Weights of a small GPT-style language model, trained from scratch on English Wikipedia: 52.1M parameters.
MLP neurons of a small language model. Each row is named by its layer, matrix (gate and up: input weights) and neuron, and shows model dimensions 416-479. Each number is 200 + 20 x the weight over its row's rms, rounded and kept within 0 to 999. A neuron's up and down rows have the sign that makes its largest values positive.
After each neuron's rows, "fires after" lists the tokens most often just before its 100 highest values on Wikipedia text that the model never trained on.

L3.gate1727,186,196,240,207,228,215,240,186,180,204,212,192,214,245,191,221,219,190,184,190,201,226,191,163,241,212,211,188,162,201,176,250,218,203,178,197,205,189,185,176,186,224,183,172,221,203,187,192,215,232,159,233,195,228,170,198,185,223,187,176,172,199,202,203
L3.up1727,202,192,222,177,171,193,177,205,202,197,205,213,153,227,219,161,219,157,195,213,229,178,193,170,207,218,157,183,201,235,201,229,212,192,197,181,191,211,233,190,223,222,185,211,197,162,236,234,228,188,218,179,201,218,192,212,188,251,194,210,186,203,190,210
fires after: "\n\n", "\n", "=", " (", " \"", "."

L6.gate570,199,199,224,165,210,175,198,194,230,198,181,219,193,172,195,171,170,197,180,196,198,247,165,215,194,235,199,200,204,197,205,213,148,202,196,218,204,216,190,199,199,195,182,194,232,185,221,188,204,209,188,226,180,204,199,193,219,184,198,170,204,200,188,204
L6.up570,206,196,194,206,230,208,179,219,208,211,212,206,226,233,211,206,219,216,202,224,220,162,156,220,212,167,204,197,177,189,206,238,217,182,186,184,186,198,224,195,211,201,183,170,208,191,173,215,200,205,191,220,195,182,175,245,188,217,172,177,215,175,171,189
fires after: ".", "-", ","

L6.gate1270,244,197,235,180,215,175,172,173,208,217,208,205,216,195,211,196,218,208,207,203,159,189,201,216,207,169,156,180,192,181,198,236,224,181,175,234,213,196,191,223,244,197,233,229,180,184,196,182,202,203,183,169,214,193,218,217,202,201,215,198,219,204,229,189
L6.up1270,215,206,224,169,194,219,199,190,184,241,171,197,196,199,164,216,194,222,197,183,211,236,163,214,181,203,230,217,193,211,185,168,206,235,187,234,182,208,165,193,241,209,191,200,186,194,208,215,201,206,157,182,204,176,235,184,161,189,208,218,180,229,232,221
fires after: "-", "|"

L3.gate1126,226,196,206,214,207,203,219,172,202,200,220,206,190,195,212,227,174,189,219,177,178,207,206,183,177,164,192,189,214,197,214,206,207,199,180,177,185,155,194,211,159,219,199,173,245,213,197,202,200,203,212,195,195,199,194,207,169,194,182,184,207,182,214,181
L3.up1126,195,205,210,191,187,187,215,217,189,183,201,166,186,192,240,204,192,220,214,200,179,183,184,203,223,211,200,220,201,168,216,157,204,224,181,193,222,196,254,203,184,220,181,195,207,215,201,215,184,210,180,229,209,194,183,206,200,213,195,194,200,204,194,205
fires after: " the", " it", " This", "'", " It"

L3.gate11,190,240,189,211,190,188,204,195,198,212,182,220,255,202,177,236,195,178,236,206,225,198,219,196,209,220,222,240,162,210,203,207,203,207,204,263,192,209,202,235,186,188,232,178,155,184,214,181,205,197,193,223,206,198,182,172,217,171,191,218,199,187,194,207
L3.up11,237,222,203,220,220,186,205,215,163,228,199,194,199,184,215,199,182,229,183,212,197,171,199,206,224,203,216,186,220,166,188,214,190,221,206,201,221,189,211,198,242,167,208,176,200,181,184,218,209,201,226,181,192,235,215,215,195,215,179,172,193,194,180,205
fires after: " the", "-", " (", "s", " \"", " The"

L6.gate290,209,186,202,194,230,179,182,209,181,202,217,179,208,226,204,194,185,199,206,233,219,200,221,188,176,243,172,210,205,213,165,180,219,209,183,178,197,228,189,159,193,204,220,206,171,196,215,171,230,209,193,201,201,196,187,170,188,215,197,198,225,148,179,216
L6.up290,188,229,195,164,189,187,210,175,174,194,213,227,191,179,209,207,157,194,216,191,191,222,208,206,201,206,220,221,200,243,200,205,194,185,220,212,191,213,170,192,214,207,192,224,189,228,184,188,186,160,193,227,179,192,203,203,217,182,195,198,208,210,198,187
fires after: " |", ".", " ."

L3.gate105,215,202,214,159,218,250,208,170,177,219,201,188,194,227,189,189,237,201,195,202,206,218,205,188,229,220,204,179,192,206,186,200,195,185,217,208,218,197,188,197,202,214,200,191,177,197,237,216,195,221,176,232,194,161,190,182,206,209,203,221,174,203,207,197
L3.up105,193,229,226,214,174,216,218,187,215,234,231,191,160,181,207,222,200,189,181,206,214,205,199,207,225,184,230,186,270,226,218,210,218,244,203,205,190,204,230,193,183,230,220,210,170,239,203,211,188,194,216,186,214,214,213,200,220,198,188,189,194,188,196,187
fires after: ".", ":", "'", " so", " more"

L3.gate1038,209,157,224,196,193,192,218,213,187,209,245,197,209,216,216,210,226,187,223,182,193,183,170,186,216,211,212,191,206,199,221,196,203,201,209,191,189,158,204,230,244,157,188,191,188,194,213,201,230,206,227,216,198,188,212,212,207,184,220,205,212,230,176,198
L3.up1038,213,209,174,195,187,161,198,199,211,174,194,221,187,186,209,239,225,171,212,224,197,151,220,210,193,213,237,185,218,200,222,208,230,191,175,205,180,181,212,248,188,195,156,220,227,165,197,234,167,192,224,178,184,205,223,246,219,213,225,213,198,249,243,177
fires after: "=", " in", " the", " to"

L3.gate22,197,211,213,225,198,197,191,191,198,193,201,210,200,217,206,172,193,240,214,190,232,193,235,168,164,178,220,173,203,192,235,236,163,194,201,220,214,221,231,214,196,181,193,173,243,213,207,214,246,216,217,207,198,231,197,178,206,196,196,208,199,187,191,202
L3.up22,182,182,171,187,211,202,168,202,226,185,208,202,243,214,204,185,223,158,199,175,231,192,206,179,213,183,179,220,209,203,179,195,224,214,180,174,224,188,225,215,219,202,240,192,170,193,206,198,216,194,201,173,205,231,188,198,210,201,184,199,199,206,215,169
fires after: "\n\n", "\n", "=", "|"

L3.gate361,205,210,191,247,242,182,175,186,209,168,198,179,228,195,192,174,232,188,191,197,194,197,178,171,202,185,191,203,174,198,198,186,208,185,177,178,221,201,196,238,187,186,161,228,219,184,197,187,184,149,181,160,196,216,198,180,214,196,190,183,195,237,192,201
L3.up361,178,215,131,199,227,180,187,200,211,184,178,225,173,207,211,171,227,196,216,164,210,163,207,196,214,199,195,221,237,219,197,212,168,185,231,188,202,214,205,194,214,205,191,216,213,145,187,204,239,189,210,208,191,195,197,192,207,217,186,211,231,207,191,175
fires after: ")", "°", "″", "%", "\n\n"

L3.gate395,194,201,215,184,217,168,196,175,175,222,196,214,174,174,226,205,166,195,229,210,206,233,156,177,223,216,240,189,199,205,215,225,215,191,153,247,214,219,223,263,191,213,205,212,202,188,191,165,178,180,192,185,158,196,207,189,203,195,225,209,182,193,190,201
L3.up395,184,181,217,219,208,212,190,232,197,180,140,203,222,199,220,225,203,179,179,205,176,185,192,188,203,174,208,214,179,187,180,200,234,211,222,173,225,216,222,201,208,163,211,200,222,230,203,189,192,212,197,216,215,216,169,157,181,165,200,195,185,220,205,209
fires after: "\n\n", "-", "\n", " (", " \""

L3.gate1508,245,210,188,188,221,211,196,202,198,204,193,209,200,195,196,203,171,200,200,231,212,193,218,209,227,210,204,198,253,209,183,176,176,211,206,203,201,182,176,186,184,194,230,185,194,173,217,198,196,204,201,231,201,187,193,171,175,218,177,179,179,221,196,188
L3.up1508,184,181,200,150,177,235,201,190,187,211,213,192,194,248,189,193,207,195,184,199,205,195,186,203,236,200,235,197,196,212,192,169,172,197,198,184,187,174,193,173,190,183,188,196,186,173,206,215,220,197,189,219,184,150,205,202,214,232,180,183,195,182,200,191
fires after: "\n\n", " (", "-", " \""

L3.gate1719,152,194,222,214,216,204,166,198,185,199,159,207,203,200,188,188,191,193,221,194,205,246,212,183,186,195,181,190,180,185,156,183,204,188,160,190,184,178,199,205,201,206,212,212,182,176,204,218,206,187,175,192,222,217,215,166,205,176,219,188,207,192,171,194
L3.up1719,173,216,221,204,225,200,224,200,169,161,196,200,203,194,187,212,213,201,223,158,188,203,183,232,155,212,178,180,214,211,195,207,193,167,173,183,216,222,207,170,182,178,199,220,179,205,180,235,211,210,196,200,233,189,215,194,182,206,212,206,216,223,209,206
fires after: ".", " |", " and", " that"

L3.gate309,190,235,199,196,190,192,205,187,203,201,188,161,177,174,205,203,178,190,249,189,204,212,184,179,238,202,198,201,230,182,233,181,252,182,201,219,219,183,186,178,218,211,205,197,198,194,202,188,226,191,215,196,208,213,200,199,214,186,186,220,165,209,205,201
L3.up309,204,231,241,204,205,189,148,217,214,147,194,194,173,211,231,192,246,183,223,176,201,214,188,221,177,172,219,189,174,213,207,188,204,190,181,211,244,243,168,229,234,174,211,170,194,221,197,213,168,162,173,235,203,196,183,212,196,168,190,194,179,199,233,186
fires after: " 18", "18", " in", " of", " In", ","

L3.gate286,196,209,199,172,223,201,216,213,176,208,180,220,182,186,169,206,215,176,211,197,169,220,200,211,222,203,188,193,225,235,212,199,245,223,198,182,220,208,186,195,200,188,194,200,194,187,195,207,218,185,206,191,178,203,180,185,189,204,205,219,174,192,171,214
L3.up286,200,230,226,183,202,167,219,204,184,195,168,179,208,235,177,198,189,187,193,155,198,214,206,184,230,224,215,179,211,216,184,224,219,197,166,175,216,198,227,209,178,184,212,202,206,186,216,234,260,195,145,194,200,232,175,202,201,204,182,232,214,178,226,250
fires after: " |", ".", "|", "="

L3.gate772,200,185,169,169,178,223,214,189,217,179,189,229,177,187,219,221,181,168,203,237,200,214,180,192,210,175,205,187,192,238,187,192,188,211,188,242,211,193,204,219,201,203,221,209,196,188,213,185,164,154,220,194,188,194,194,204,194,198,230,223,182,247,194,180
L3.up772,180,186,176,191,205,224,229,212,181,178,197,235,186,215,209,180,175,174,202,199,193,176,205,212,233,165,230,187,201,209,190,222,193,200,205,195,193,192,201,193,205,192,176,190,233,169,201,213,191,197,244,205,217,195,218,193,189,169,220,200,194,241,183,209
fires after: "\n\n"

L6.gate483,194,203,208,207,201,195,204,199,198,214,234,203,220,186,144,193,217,206,187,190,216,213,149,174,212,202,228,203,212,210,197,186,224,198,169,234,227,204,221,173,174,206,194,197,200,193,197,201,200,213,190,222,196,215,240,212,198,197,213,217,174,189,222,219
L6.up483,257,164,196,183,204,185,229,194,204,173,218,194,202,175,185,175,193,203,202,180,209,234,208,209,191,228,195,196,202,194,189,159,226,182,173,201,184,211,213,195,182,184,191,208,190,169,184,208,185,223,203,190,202,180,204,203,196,192,206,174,179,187,224,236
fires after: "\n", "|", "-", " the"

L3.gate700,190,229,202,195,228,183,228,200,246,199,157,215,207,205,206,212,176,235,220,195,211,173,233,198,213,201,222,199,229,182,194,202,156,202,169,190,190,208,145,228,212,231,184,177,189,190,196,195,198,215,197,205,203,169,210,195,217,218,204,216,177,207,204,227
L3.up700,197,149,193,157,199,189,193,183,208,256,190,202,203,220,172,202,187,217,194,199,190,193,197,205,215,175,206,194,191,190,196,204,209,250,173,199,179,176,176,194,178,180,206,217,209,186,188,190,190,214,186,174,204,210,217,197,162,195,198,198,218,193,207,215
fires after: "|", "-"

L3.gate625,227,226,176,211,222,235,187,214,203,191,193,166,189,175,213,209,224,177,229,170,211,205,180,185,182,181,198,156,206,201,199,212,188,202,192,207,203,182,167,216,196,195,191,167,201,214,221,216,199,158,188,227,191,196,234,225,207,181,231,195,198,193,205,183
L3.up625,211,177,186,194,218,182,220,195,192,199,230,197,202,214,222,208,225,218,210,212,214,196,233,187,213,241,220,217,229,195,205,190,189,183,211,175,192,223,207,211,174,204,211,217,190,202,232,198,195,206,190,201,210,181,204,195,201,177,183,203,191,172,195,234
fires after: " the", "\n", "The", " The", "|"

L6.gate1559,227,169,173,204,216,183,194,163,171,204,177,199,178,192,179,227,211,207,236,186,213,179,184,211,171,198,233,201,171,215,217,234,200,176,203,170,228,198,237,214,196,173,188,243,235,190,176,202,228,184,204,204,194,195,211,218,205,190,198,180,214,187,206,181
L6.up1559,220,201,168,167,168,213,203,215,202,185,219,171,229,234,203,191,213,204,195,168,254,196,181,231,205,228,198,232,216,207,181,214,170,193,196,168,164,207,212,217,204,204,191,175,183,202,208,214,206,237,200,212,221,208,194,199,184,173,180,207,196,189,191,213
fires after: " |", "|", ":", "in", "\n"

L3.gate755,195,217,207,205,194,211,182,186,165,191,192,168,207,203,180,206,213,172,242,223,233,179,210,199,207,202,208,214,201,187,199,192,188,204,154,190,186,243,183,193,189,202,212,172,180,215,213,196,198,187,193,213,253,156,184,150,194,215,215,220,170,234,167,160
L3.up755,198,174,216,201,176,190,215,204,225,225,203,191,198,194,196,200,197,223,207,207,216,207,218,180,213,190,229,223,191,224,186,199,215,218,194,214,206,204,195,205,159,183,237,189,188,194,195,231,203,211,208,163,161,195,175,198,196,189,218,232,224,159,177,200
fires after: "\n\n", " (", " cl", ".", "\n", "-"

L3.gate352,201,208,223,214,162,202,215,188,171,198,187,192,190,184,184,198,218,186,208,208,229,229,203,184,185,175,217,212,192,179,190,193,195,196,198,177,176,207,195,190,171,163,185,165,211,229,159,225,224,218,173,181,215,159,198,193,180,202,165,228,220,234,235,195
L3.up352,202,184,203,219,178,220,197,200,168,218,199,175,183,177,213,186,191,191,203,161,208,226,227,226,200,230,186,177,200,198,211,200,176,216,211,221,213,166,192,190,234,176,200,224,230,225,197,168,181,184,205,177,208,220,217,182,190,248,177,215,200,177,221,170
fires after: "="

L3.gate720,178,197,228,190,201,189,212,175,168,171,222,199,200,222,192,227,181,185,201,201,223,234,156,186,221,187,213,161,217,206,197,183,169,237,198,212,191,169,203,208,197,214,183,215,208,200,188,195,187,182,196,183,184,191,195,200,186,212,205,230,230,190,195,228
L3.up720,212,178,212,241,214,207,233,188,202,187,179,239,206,164,205,208,190,183,215,170,205,171,200,208,191,184,220,207,220,205,195,189,220,207,175,223,168,199,210,196,206,202,207,179,232,176,214,201,206,181,204,193,185,176,196,185,213,185,195,211,211,194,199,215
fires after: "=", "-", "\n\n", " ("

L6.gate272,185,193,175,198,206,201,180,198,238,215,185,209,216,174,186,169,209,176,218,197,191,231,177,204,159,221,187,199,215,176,183,225,213,230,180,195,234,185,175,192,250,205,235,223,190,224,208,184,220,172,232,181,188,231,202,223,203,202,204,157,207,187,202,144
L6.up272,205,215,195,197,173,185,215,197,175,213,192,212,216,219,217,199,210,196,174,205,158,187,190,227,225,167,199,199,222,193,174,237,168,191,198,233,211,213,180,184,175,200,187,187,160,204,221,182,230,202,229,230,197,188,210,220,215,199,157,183,220,192,158,191
fires after: "-", " |", "\n"

L6.gate1410,216,250,217,184,206,176,188,206,191,213,205,190,181,210,204,159,212,183,198,208,220,226,207,206,178,191,205,184,199,216,215,191,205,193,192,215,209,233,226,176,202,175,183,171,213,165,185,217,210,243,141,209,178,186,255,237,224,216,186,207,159,166,214,206
L6.up1410,163,207,185,192,212,220,193,209,205,229,204,213,182,196,154,228,185,205,216,230,193,195,169,191,217,188,187,168,181,176,176,167,225,185,206,194,181,201,215,179,201,186,226,193,151,178,207,198,179,177,229,184,205,217,201,252,197,214,189,193,181,200,191,220
fires after: " the", "\n", " in", " of"

L3.gate74,178,192,207,183,169,215,211,190,220,207,193,204,209,190,208,197,195,207,239,245,203,176,172,265,184,172,182,225,217,214,163,207,228,218,224,214,202,176,183,178,214,221,208,209,240,152,201,186,199,170,184,218,199,180,211,209,223,194,173,166,160,209,212,197
L3.up74,176,236,165,209,228,223,208,179,225,232,208,194,196,239,188,186,200,208,208,174,219,228,233,209,186,172,183,217,226,214,176,219,206,223,204,169,194,185,182,218,209,228,202,197,221,198,186,180,228,216,213,204,199,199,214,204,223,228,214,197,151,179,201,184
fires after: "="

L3.gate640,210,255,205,180,220,208,203,202,190,157,194,211,188,213,191,170,209,224,212,192,189,228,193,243,221,184,200,207,212,198,200,185,228,201,186,188,217,220,205,185,214,175,190,186,200,183,198,171,174,180,216,190,226,203,196,187,184,231,178,217,196,208,221,176
L3.up640,192,211,215,223,212,165,197,206,198,201,216,223,181,150,178,191,202,170,237,170,202,245,183,212,208,201,184,164,165,218,230,193,193,222,207,201,184,206,208,209,242,196,202,197,194,231,208,209,223,191,246,175,198,199,163,205,166,195,196,203,186,171,186,173
fires after: "\n\n", "\n", " the", "=", "."

L6.gate618,209,205,193,199,237,202,257,174,191,207,182,196,218,220,188,184,215,199,220,219,207,214,147,207,219,205,264,197,198,221,193,237,210,188,168,147,188,236,163,204,219,193,189,181,183,231,198,194,187,197,196,148,197,185,202,194,198,244,227,201,194,214,223,189
L6.up618,228,175,204,214,184,183,210,205,189,179,187,186,177,199,211,188,197,205,197,200,193,224,177,197,207,233,200,195,197,168,199,183,173,225,187,197,210,190,181,201,175,192,238,191,192,216,196,179,185,182,224,173,204,177,179,194,177,184,210,206,201,194,231,197
fires after: " as", " in", " In", ",", " so"

L3.gate1128,182,185,186,185,218,187,189,219,179,207,201,199,145,181,196,247,206,167,213,203,235,167,199,243,191,201,145,204,170,190,218,195,218,218,223,190,200,196,192,220,224,189,193,178,213,171,185,208,250,167,226,190,219,145,236,173,205,207,205,195,198,237,231,190
L3.up1128,195,222,163,190,209,174,189,232,155,205,200,181,210,184,261,218,180,215,196,217,204,211,166,213,203,205,180,222,184,219,199,211,226,190,221,208,204,163,181,224,204,166,189,194,230,183,216,226,203,196,201,217,228,179,200,183,237,224,198,188,215,195,169,168
fires after: "="

L3.gate133,207,196,193,197,202,201,214,221,219,202,174,208,207,188,218,173,190,192,192,168,173,210,189,219,213,227,195,184,199,239,205,201,193,204,216,223,179,189,179,201,196,197,189,213,215,189,203,182,208,223,212,206,208,200,166,191,226,213,205,190,211,208,195,209
L3.up133,214,188,201,215,191,168,206,158,187,203,181,200,229,184,189,202,181,216,201,183,232,210,190,178,201,205,209,198,215,245,199,193,224,202,179,208,225,208,188,209,202,191,169,216,198,201,213,235,200,197,190,205,221,236,212,220,196,173,168,197,170,208,220,228
fires after: "\n\n", "\n", " the"

L3.gate253,195,218,216,211,175,236,224,229,188,229,191,222,158,208,152,198,200,192,212,206,222,197,199,209,208,173,253,178,172,190,188,202,193,201,180,222,188,184,193,212,202,217,229,183,197,227,242,185,233,261,223,195,177,175,193,187,177,156,184,176,213,176,223,199
L3.up253,209,202,200,184,198,174,206,197,217,200,200,228,215,192,174,212,155,214,173,234,204,202,202,179,205,200,190,190,192,185,205,242,204,192,189,214,163,245,203,222,184,217,210,157,186,226,222,232,193,237,193,174,197,221,185,239,185,257,193,182,180,194,171,172
fires after: " the", " The", "The"

L6.gate1332,204,208,196,194,226,186,190,190,225,221,161,201,200,175,191,208,241,269,195,190,214,163,181,204,200,203,191,176,192,177,222,186,198,202,167,223,230,184,165,186,203,202,216,201,195,176,188,188,200,194,230,172,211,207,185,193,229,230,222,218,198,217,200,206
L6.up1332,174,177,180,193,200,225,199,231,185,218,185,176,187,206,194,236,182,209,203,196,210,160,168,200,195,221,188,176,194,199,210,173,137,199,199,201,179,205,169,225,212,202,204,192,204,198,207,211,211,191,254,212,197,169,185,190,218,173,228,219,205,201,175,187
fires after: " |", ";", "|", "-"

L3.gate1228,194,172,226,183,239,213,195,193,206,193,209,182,240,208,192,183,177,224,193,192,218,206,205,189,207,215,188,192,186,236,208,197,206,211,170,207,216,188,158,167,193,221,191,187,186,192,227,208,206,206,188,198,221,228,223,198,189,191,223,178,178,186,199,167
L3.up1228,171,199,196,185,197,206,192,177,188,203,211,166,202,165,219,186,226,236,185,204,213,164,225,178,215,247,223,149,221,174,187,177,202,204,169,233,194,223,228,168,169,194,200,196,197,188,216,184,186,221,155,200,207,227,184,238,168,191,201,189,204,181,244,192
fires after: "'", " island", "’"

L3.gate822,201,198,173,184,223,195,187,196,227,176,180,179,212,221,194,178,190,181,228,200,242,240,183,173,215,164,222,191,223,165,193,217,208,204,152,202,225,220,190,191,203,217,176,222,202,195,196,230,189,183,188,195,176,211,189,211,192,235,210,196,197,242,204,193
L3.up822,188,196,188,217,205,191,201,158,199,183,185,214,188,184,177,214,229,141,187,223,198,202,202,206,168,195,171,199,212,209,194,169,175,208,162,200,201,168,222,174,193,214,223,200,237,177,229,215,218,201,200,196,185,232,200,180,193,237,235,220,173,201,188,202
fires after: "\n\n", "\n", " Al"

L3.gate1171,209,193,176,220,208,221,191,205,198,212,180,202,206,199,214,200,220,188,210,183,264,225,197,183,232,192,251,189,188,235,194,202,206,207,223,236,182,202,169,183,197,211,217,205,182,189,201,192,188,147,203,207,210,172,182,194,223,201,219,188,186,184,207,189
L3.up1171,202,227,182,196,189,254,216,219,182,196,181,201,196,226,212,221,211,191,193,219,206,236,181,200,238,174,211,197,198,206,221,184,200,198,206,183,165,205,211,207,197,233,208,206,200,177,247,198,214,208,169,207,214,209,232,206,227,194,238,196,184,223,162,178
fires after: ".", "\n\n", "te", " is"

L3.gate1390,194,189,203,204,227,200,208,217,223,186,164,228,160,225,205,213,198,226,214,183,211,183,200,191,196,222,195,230,236,178,198,206,201,162,184,236,216,211,183,205,167,165,177,186,206,215,163,195,205,168,225,175,213,187,191,189,185,199,188,196,183,208,196,215
L3.up1390,202,184,171,192,204,180,202,209,226,229,156,195,196,169,197,235,193,202,171,213,213,218,195,186,116,176,177,199,203,183,180,205,186,187,213,198,188,187,224,192,180,192,217,198,195,214,208,209,199,180,187,216,187,191,166,207,198,183,213,210,197,189,172,204
fires after: "\n", " Episode", " film", "Track"

L3.gate420,198,222,208,241,218,215,193,205,151,183,220,128,132,179,176,196,222,170,201,173,179,266,195,201,217,242,209,204,217,192,199,172,195,210,193,176,229,181,196,212,188,218,229,225,185,187,200,174,182,227,183,254,185,212,189,195,179,188,187,217,199,211,224,197
L3.up420,176,189,162,230,197,228,225,176,219,216,222,191,184,203,198,194,183,230,223,178,249,188,174,219,224,225,214,190,218,214,209,203,201,207,217,193,148,208,216,185,222,180,179,204,210,229,218,201,216,194,251,171,178,185,219,222,191,195,205,188,224,179,182,202
fires after: "\n\n", "\n"

L3.gate1345,203,224,201,186,205,220,236,184,170,158,162,198,218,187,223,218,167,177,216,172,209,191,206,217,193,205,181,216,208,216,174,141,192,211,168,207,209,216,209,208,212,203,191,175,179,202,199,191,203,192,204,240,179,208,187,213,208,214,143,205,162,193,208,148
L3.up1345,179,216,185,222,185,191,213,216,154,227,177,185,176,216,200,207,214,238,174,180,191,255,215,244,229,201,192,229,181,185,216,221,192,208,192,218,192,155,221,204,213,217,182,194,210,186,206,223,205,170,226,185,193,206,178,233,217,210,153,179,194,203,203,161
fires after: " (", "-", " \""

L3.gate320,200,195,192,223,156,210,189,184,199,197,201,180,205,167,182,186,198,192,188,217,236,167,227,184,194,184,199,187,184,180,193,172,202,178,175,185,193,190,153,211,200,228,191,212,176,194,233,170,212,214,243,196,190,172,151,219,194,222,207,211,191,232,199,226
L3.up320,165,185,199,179,230,242,177,202,210,210,183,193,197,213,228,214,187,239,196,228,229,203,194,210,202,200,218,168,182,178,179,167,200,219,174,176,218,183,212,211,194,207,174,222,218,229,246,194,241,214,210,206,166,204,166,239,186,223,210,202,222,210,193,210
fires after: " (", "\n", "=", "\n\n", "-", " \""

L6.gate44,182,200,222,193,194,154,181,173,195,210,249,195,188,175,167,223,255,213,233,177,214,193,207,203,202,188,226,201,215,170,226,164,204,235,184,239,198,216,181,196,205,186,207,230,194,240,179,171,199,189,205,229,171,169,169,217,215,181,238,210,192,196,174,188
L6.up44,228,222,167,204,224,151,167,240,208,203,235,218,144,182,209,215,192,198,208,176,201,180,196,243,200,219,188,194,184,166,208,232,178,198,184,199,194,186,227,180,220,204,183,213,226,216,181,217,197,208,181,198,211,194,219,226,190,198,234,167,187,202,177,250
fires after: "-", "|"

L3.gate627,217,201,200,195,219,158,229,227,200,171,220,235,199,203,204,213,177,218,221,192,209,189,189,200,202,184,207,206,206,196,206,218,206,180,226,168,206,211,196,154,198,222,189,197,218,194,199,165,218,217,232,177,194,212,221,242,243,191,201,181,183,226,214,205
L3.up627,197,212,189,205,206,194,198,207,189,182,207,190,217,170,190,184,199,190,174,178,153,212,241,215,190,204,179,175,186,166,186,178,191,218,186,200,209,213,204,178,197,171,187,166,214,205,208,187,233,207,230,189,158,204,185,206,196,185,210,170,174,180,236,248
fires after: "|", " the", "The", " |", " The", "\n\n"

L6.gate1032,206,176,196,214,199,218,212,232,196,203,198,213,232,215,210,186,212,198,204,181,219,178,196,185,253,194,145,188,160,223,231,184,186,193,159,206,207,226,199,211,215,187,201,160,176,210,208,220,194,170,225,204,230,193,201,224,212,228,218,161,196,156,208,192
L6.up1032,166,172,183,195,177,172,205,205,161,194,224,208,184,182,146,195,195,218,210,188,216,196,181,218,183,192,214,227,209,238,206,193,180,226,177,189,209,209,216,233,171,221,183,190,187,200,165,173,182,183,238,222,213,170,201,168,212,207,189,186,193,196,190,217
fires after: " |", ";", ":", ",", " (", "."

L3.gate1040,179,185,190,190,227,189,211,195,239,225,214,204,250,211,183,216,186,202,210,182,217,180,182,208,212,207,243,219,234,196,173,194,181,206,159,216,183,203,159,241,236,182,201,198,206,209,234,215,228,197,203,203,211,203,195,211,220,193,201,209,198,221,200,186
L3.up1040,153,205,230,234,175,208,208,208,210,192,218,192,198,194,189,204,225,220,183,183,219,227,189,246,190,174,198,188,213,183,182,162,207,181,188,185,201,151,181,221,214,200,188,176,172,184,169,187,200,189,201,209,216,201,244,210,198,209,208,186,232,212,165,215
fires after: "-"

L3.gate634,203,210,210,201,201,173,172,214,227,187,204,242,196,197,188,195,187,192,217,198,221,201,212,216,207,162,205,182,229,209,173,189,187,209,185,203,200,190,193,156,209,175,220,193,233,177,206,212,184,229,193,212,166,158,212,195,229,215,200,179,214,181,208,212
L3.up634,207,195,192,212,178,202,212,142,221,180,215,217,205,222,217,194,178,190,189,198,211,219,193,172,199,178,192,191,206,176,166,200,199,205,172,196,207,209,206,218,202,233,240,170,200,194,187,185,226,198,188,183,213,208,204,188,204,200,218,196,223,209,236,203
fires after: " =", "=", ",", "\n\n", " and"

L3.gate1122,182,233,211,194,219,190,186,211,200,240,169,212,223,182,188,228,187,168,230,182,224,172,214,186,215,236,215,189,171,195,184,221,185,194,218,205,200,202,172,186,211,208,233,184,209,202,197,193,204,177,200,236,216,181,201,185,206,195,208,191,193,195,192,186
L3.up1122,186,191,203,196,185,218,215,200,185,174,196,212,211,197,199,193,205,207,177,199,196,181,206,243,182,233,180,171,199,252,214,223,200,196,195,215,217,207,205,182,216,181,207,206,215,160,206,194,166,215,184,228,182,206,194,204,164,176,172,167,145,179,223,210
fires after: " (", " \"", "\n\n", "\n", "″"